config.yaml
norm_place: "pre"
qk_norm: false
tie_embeddings: true
optimizer: "muon_variant"
MLP neurons of a small language model. Each row is named by its layer, matrix (up: input weights) and neuron, and shows model dimensions 48-143. Each number is 200 + 40 x the weight over its row's rms, rounded and kept within 0 to 999.
After each neuron's rows, "fires on" lists the tokens most often at its 100 highest values on Wikipedia text that the model never trained on.

L6.up980,225,230,129,175,211,272,167,248,199,176,213,249,214,161,194,220,235,254,231,212,170,174,209,121,245,182,216,171,218,204,120,145,159,244,115,251,179,181,259,237,207,192,180,151,118,173,234,258,268,241,197,196,172,226,247,185,213,267,218,183,191,183,239,234,173,212,144,149,239,173,232,146,222,240,198,223,157,163,44,228,193,165,233,209,231,160,241,279,145,223,282,264,307,155,226,194
fires on: "2", "3", " /", " in", "5", ":"

L6.up123,229,168,242,169,168,238,253,262,258,256,175,220,173,240,218,110,235,254,191,197,233,190,268,220,201,226,152,173,171,239,182,239,270,153,159,198,171,265,181,141,252,201,236,243,244,224,212,225,221,152,249,176,182,222,233,187,179,203,222,217,203,247,170,224,195,210,237,208,192,261,165,208,175,255,207,145,229,151,186,242,258,232,257,188,204,218,184,249,262,247,234,264,160,140,171,218
fires on: " in", " c", "r"

L6.up845,212,238,182,195,215,149,216,217,174,244,216,231,178,204,146,269,196,169,194,173,159,221,256,187,167,226,145,229,179,137,188,198,165,223,188,288,231,245,202,152,187,217,169,190,213,230,183,177,285,173,221,237,246,187,153,147,238,262,188,276,288,179,107,230,172,256,216,164,247,190,277,208,181,190,172,142,227,112,189,188,163,213,237,203,196,135,184,146,138,188,209,261,261,140,215,199
fires on: " ", " and", "\n", " com", "p", " j"

L6.up736,156,145,241,170,173,225,151,150,254,165,255,213,194,183,196,263,117,244,201,186,167,246,210,247,157,177,162,185,218,206,197,226,233,292,99,211,203,163,157,274,201,193,223,251,217,182,174,193,154,219,240,144,272,198,202,182,218,182,241,249,265,245,290,196,213,235,232,201,185,159,217,215,196,207,164,180,228,200,133,229,242,239,314,227,148,185,177,254,218,213,273,216,249,277,225,183
fires on: " the", " a", " and", " Tr"

L2.up189,179,229,200,164,135,172,264,273,241,244,224,215,230,212,206,212,241,255,258,153,256,246,195,137,170,207,160,195,144,114,250,223,186,204,176,184,208,145,220,169,220,97,173,146,150,161,234,301,192,112,172,169,182,208,212,250,205,142,173,225,216,159,145,142,172,140,184,162,122,160,197,311,219,154,151,223,257,273,182,230,194,270,193,232,293,236,171,236,220,192,247,207,172,167,219,176
fires on: "\n", "t", "T", "w", "c", "C"

L6.up514,208,171,197,205,156,240,151,203,167,204,141,206,175,331,173,215,192,223,207,109,179,205,223,244,143,183,269,162,231,305,186,166,276,195,167,206,269,241,213,127,117,260,318,167,175,199,173,158,190,223,209,161,254,216,259,200,166,282,224,143,230,131,203,260,194,211,190,249,262,182,208,240,180,151,242,107,195,207,176,223,196,174,152,231,228,189,166,147,187,200,223,173,229,241,203,200
fires on: "7", "8", "5", "1", "2", "9"

L6.up907,256,186,204,179,233,168,245,244,259,264,175,247,215,196,178,217,250,202,233,188,204,173,157,255,177,219,132,181,234,169,194,214,107,165,181,167,168,187,193,317,261,153,144,123,180,210,213,129,235,244,212,161,261,217,203,227,160,176,200,195,186,162,158,187,178,236,161,162,154,222,199,209,160,247,243,249,226,259,225,265,258,282,87,275,211,169,184,163,237,176,240,156,197,198,247,254
fires on: "\n", " "

L2.up76,201,309,194,193,210,168,251,169,177,153,209,191,192,224,135,220,230,242,239,136,155,223,247,189,221,169,174,267,199,126,203,214,199,137,206,229,221,179,209,222,208,226,247,193,211,170,198,217,169,171,249,234,174,133,179,292,227,73,197,160,223,130,217,290,237,204,230,194,201,196,229,122,188,169,180,254,195,280,176,167,198,163,129,124,244,178,165,228,280,243,228,262,245,151,281,134
fires on: " |", "-", " ", " (", "'", "1"

L2.up567,223,266,183,224,228,163,121,202,231,176,192,176,201,196,248,244,171,224,203,281,250,212,240,231,144,113,185,191,171,217,185,180,201,121,203,163,226,191,121,156,215,193,161,213,164,211,190,219,171,154,131,194,278,158,183,227,192,184,182,197,251,172,212,203,159,213,197,174,307,161,225,178,272,170,180,211,235,192,256,128,228,232,197,223,244,205,258,224,206,231,184,192,220,230,188,223
fires on: " and", " as", " but", "–", " ab"

L6.up604,170,195,169,239,175,231,118,172,212,221,296,198,186,289,268,211,133,225,238,206,173,219,235,118,219,252,189,242,219,232,174,214,127,209,198,200,182,187,263,128,118,171,196,211,211,253,118,123,284,149,189,177,204,172,189,197,240,219,199,220,122,250,129,216,201,172,233,248,210,221,160,146,224,198,219,172,94,133,218,201,183,234,219,232,197,140,212,199,175,205,68,161,240,88,216,199
fires on: " Y", " y", "Y", " N", "J", ":"

L2.up38,203,171,160,173,271,202,163,193,258,139,172,198,131,193,251,212,210,274,122,115,225,187,222,232,185,157,188,208,128,208,230,178,191,149,117,216,217,194,156,198,228,199,188,152,247,167,210,131,235,268,225,154,149,207,271,237,191,198,265,225,278,191,245,229,199,206,213,216,156,169,214,165,264,183,163,269,262,334,220,207,199,177,215,138,187,166,225,206,243,204,245,176,178,201,186,131
fires on: ".", "-", "e", ":", "'"

L6.up626,152,147,209,209,180,208,170,197,246,225,119,200,242,194,240,218,240,226,225,251,212,224,171,215,253,187,179,161,186,164,207,247,234,214,150,169,199,241,115,145,182,213,219,261,153,158,216,212,269,214,250,219,182,279,165,120,155,182,215,247,105,198,242,274,287,133,259,175,133,197,204,212,221,187,213,177,151,195,223,200,231,227,194,188,152,257,208,209,278,192,134,269,236,147,252,177
fires on: " in", " of"

L6.up881,238,165,177,87,190,171,229,138,254,189,195,166,142,160,138,116,200,188,165,209,146,223,238,259,241,219,141,195,186,251,235,237,215,209,191,273,133,169,187,251,201,265,267,202,190,207,251,183,190,159,209,207,240,140,152,131,217,194,282,193,187,200,240,226,221,85,93,158,156,199,210,162,206,189,223,230,174,207,253,153,205,187,237,236,199,158,197,257,174,176,190,218,236,227,150,255
fires on: " E", " Pro", " comp"

L2.up642,151,179,182,182,222,233,190,247,99,212,194,219,174,190,207,169,178,216,217,270,246,220,143,199,225,197,137,211,199,164,187,238,180,176,185,219,200,198,256,158,206,105,160,141,223,155,230,232,281,257,196,153,221,204,136,209,251,127,227,187,241,180,307,200,202,190,309,224,232,246,209,178,174,119,250,209,180,146,173,170,202,184,201,228,272,266,245,199,164,214,323,170,165,146,209,218
fires on: "|", ":", "le", "b", " Grand", "ig"

L6.up531,177,171,52,187,223,191,236,167,229,174,198,178,200,206,258,188,213,268,167,150,194,214,205,171,254,281,76,180,117,213,272,246,233,169,259,163,149,145,150,221,228,233,182,220,211,213,226,127,178,171,239,251,179,214,203,181,234,137,186,136,240,144,175,281,219,216,193,161,169,246,165,154,168,197,160,218,137,173,106,194,209,149,192,266,245,162,237,152,198,187,189,210,133,214,241,240
fires on: " (", " E", "pen", " A", "-", "s"

L2.up17,125,265,195,241,230,255,170,216,288,265,209,204,196,138,221,214,174,198,162,181,174,228,197,182,250,192,160,295,224,203,233,193,281,204,214,153,263,168,199,233,170,199,172,201,264,253,259,184,177,242,233,237,170,213,127,143,204,190,224,226,246,187,193,216,158,127,141,176,264,207,236,241,185,183,153,237,192,182,225,261,210,194,141,172,237,264,285,202,238,178,281,190,143,228,177,206
fires on: "at", "ad", "us", "em", "ac", "an"

L2.up137,186,205,185,217,270,194,182,198,213,165,257,190,207,241,189,193,236,243,165,185,171,168,155,195,162,208,234,210,238,192,193,229,187,171,131,205,156,249,181,232,197,139,176,143,206,196,225,187,233,288,282,170,205,171,190,176,180,210,117,191,245,228,166,177,214,216,217,134,207,234,220,125,215,202,233,253,259,240,235,277,208,199,192,246,231,246,195,226,195,157,220,119,240,201,166,197
fires on: "-", ":", " of", "ig", "\n"

L6.up852,160,184,249,227,181,200,197,239,170,220,207,210,208,191,192,197,244,210,204,205,199,182,296,206,215,161,256,163,175,212,137,217,171,207,243,161,166,189,163,145,188,200,238,247,165,266,182,122,139,170,227,166,142,266,210,149,246,206,232,138,236,185,213,158,197,143,251,212,200,171,246,251,254,127,180,149,217,262,179,167,229,150,199,193,192,117,216,231,262,181,233,289,208,263,183,204
fires on: " ", " the", "l", ".", "ly", "ely"

L2.up612,214,143,152,220,190,178,208,198,204,200,142,183,165,184,257,234,163,168,173,203,150,169,200,171,210,221,233,178,148,225,181,173,241,170,108,197,254,112,235,148,167,251,226,167,192,106,221,208,192,271,178,205,179,212,192,217,120,216,238,89,223,236,241,238,230,218,198,151,183,198,197,221,150,206,217,163,236,189,165,255,173,241,251,179,166,148,155,218,177,199,276,220,223,165,155,162
fires on: "1", "0", "4", "7", "2", "5"

L6.up23,208,268,202,207,182,190,154,206,254,276,248,191,217,212,218,207,203,213,174,209,230,231,143,226,167,151,242,155,246,215,194,244,117,267,143,148,236,137,176,286,275,185,168,242,170,185,250,146,255,296,236,246,212,205,167,190,195,211,238,190,171,259,169,198,223,180,220,167,157,268,157,128,177,198,232,226,243,143,195,179,191,143,196,190,235,121,179,152,243,179,231,155,153,202,133,236
fires on: "\n", " at", ".", " for", " over"

L2.up302,196,207,179,181,196,278,132,221,220,162,265,170,215,182,207,224,227,235,182,190,206,236,251,230,117,227,187,176,197,155,245,187,223,204,159,238,228,238,197,244,228,207,253,241,158,162,243,107,220,188,242,239,199,168,147,204,149,202,245,188,260,246,110,209,174,231,86,128,260,142,143,154,219,172,201,187,182,205,141,152,249,184,257,192,211,238,213,273,234,241,224,289,158,179,191,163
fires on: " a", " an", "ient", " and"

L6.up209,236,243,200,155,206,124,201,129,163,269,209,224,177,154,221,204,217,263,183,125,172,147,242,199,268,260,191,193,290,202,158,227,213,194,214,165,116,187,234,157,167,144,144,120,171,214,151,235,268,197,165,218,177,241,215,177,144,192,237,230,245,162,240,207,243,211,211,168,230,119,180,225,193,136,158,184,125,234,233,168,223,206,207,251,231,87,180,117,174,240,171,183,211,229,172,172
fires on: "9", ".", " dep", "8", "5", " rel"

L6.up861,190,237,150,138,186,183,228,168,182,187,204,213,284,137,249,169,189,201,244,232,178,191,208,181,257,262,158,136,230,221,162,219,225,211,228,239,150,125,266,175,171,242,221,189,160,145,242,270,197,165,150,165,176,205,210,208,197,238,200,217,191,138,216,237,197,255,183,155,249,227,232,191,231,251,181,189,76,176,186,126,222,185,198,155,194,164,239,250,212,140,196,188,237,188,204,234
fires on: "2", "5", "3", "9", "1", "4"

L6.up725,216,139,293,177,171,213,175,270,271,233,317,197,209,215,203,85,175,234,192,207,228,214,251,87,173,124,122,204,174,234,210,214,196,121,235,186,194,174,194,201,133,209,136,211,244,253,172,195,177,156,192,172,170,176,223,238,194,198,185,218,194,205,202,263,162,179,221,242,223,193,158,193,163,201,217,223,257,213,176,267,213,176,142,253,179,185,241,161,174,260,233,176,264,136,196,206
fires on: " N", " R", " I", " Y", " V", " J"

L2.up808,143,219,218,194,243,152,217,228,174,184,224,188,177,269,184,178,263,120,109,182,191,144,231,244,180,221,240,137,205,218,156,168,258,223,218,273,271,177,260,172,208,206,172,201,176,238,104,208,232,228,250,185,212,129,118,179,196,189,142,280,191,173,137,161,173,197,171,217,255,227,261,230,204,281,258,162,169,218,189,192,214,186,213,164,179,194,232,177,220,140,150,214,170,207,144,265
fires on: " to", " that", " which", " and", " ", " same"

L6.up512,160,152,198,197,140,179,242,234,185,240,214,191,211,163,181,205,209,152,134,174,184,139,184,268,312,219,128,162,235,297,184,248,274,235,193,147,210,214,206,153,222,209,192,165,151,306,193,193,198,272,201,138,198,225,185,167,208,240,219,178,220,197,179,124,166,174,301,255,236,230,249,192,176,158,238,188,187,215,123,209,182,179,122,163,206,137,197,200,283,195,223,195,218,165,246,197
fires on: "\"", ".", " ", " not"

L2.up715,148,219,190,112,189,135,136,142,249,279,144,240,166,209,178,247,306,181,255,204,194,221,227,190,148,224,201,161,200,267,198,121,192,227,174,221,180,248,170,272,232,198,241,122,249,202,200,173,324,268,254,207,166,168,150,255,188,191,171,149,290,238,157,221,245,207,142,182,223,230,167,188,131,253,144,203,150,196,219,214,131,249,190,192,204,237,244,186,149,144,203,197,240,219,246,210
fires on: "\n"

L6.up822,201,236,183,200,186,243,164,204,194,172,164,175,224,134,177,236,231,245,196,210,175,269,137,159,165,194,159,168,190,198,241,164,191,267,179,176,111,221,243,230,185,233,105,225,198,117,227,200,270,243,225,162,263,191,159,242,190,128,212,109,276,218,197,187,192,252,233,240,158,241,205,209,228,237,259,223,237,219,166,183,203,243,219,221,187,179,240,121,190,164,161,226,107,211,262,233
fires on: "\n", " sp", "—", "-", "|"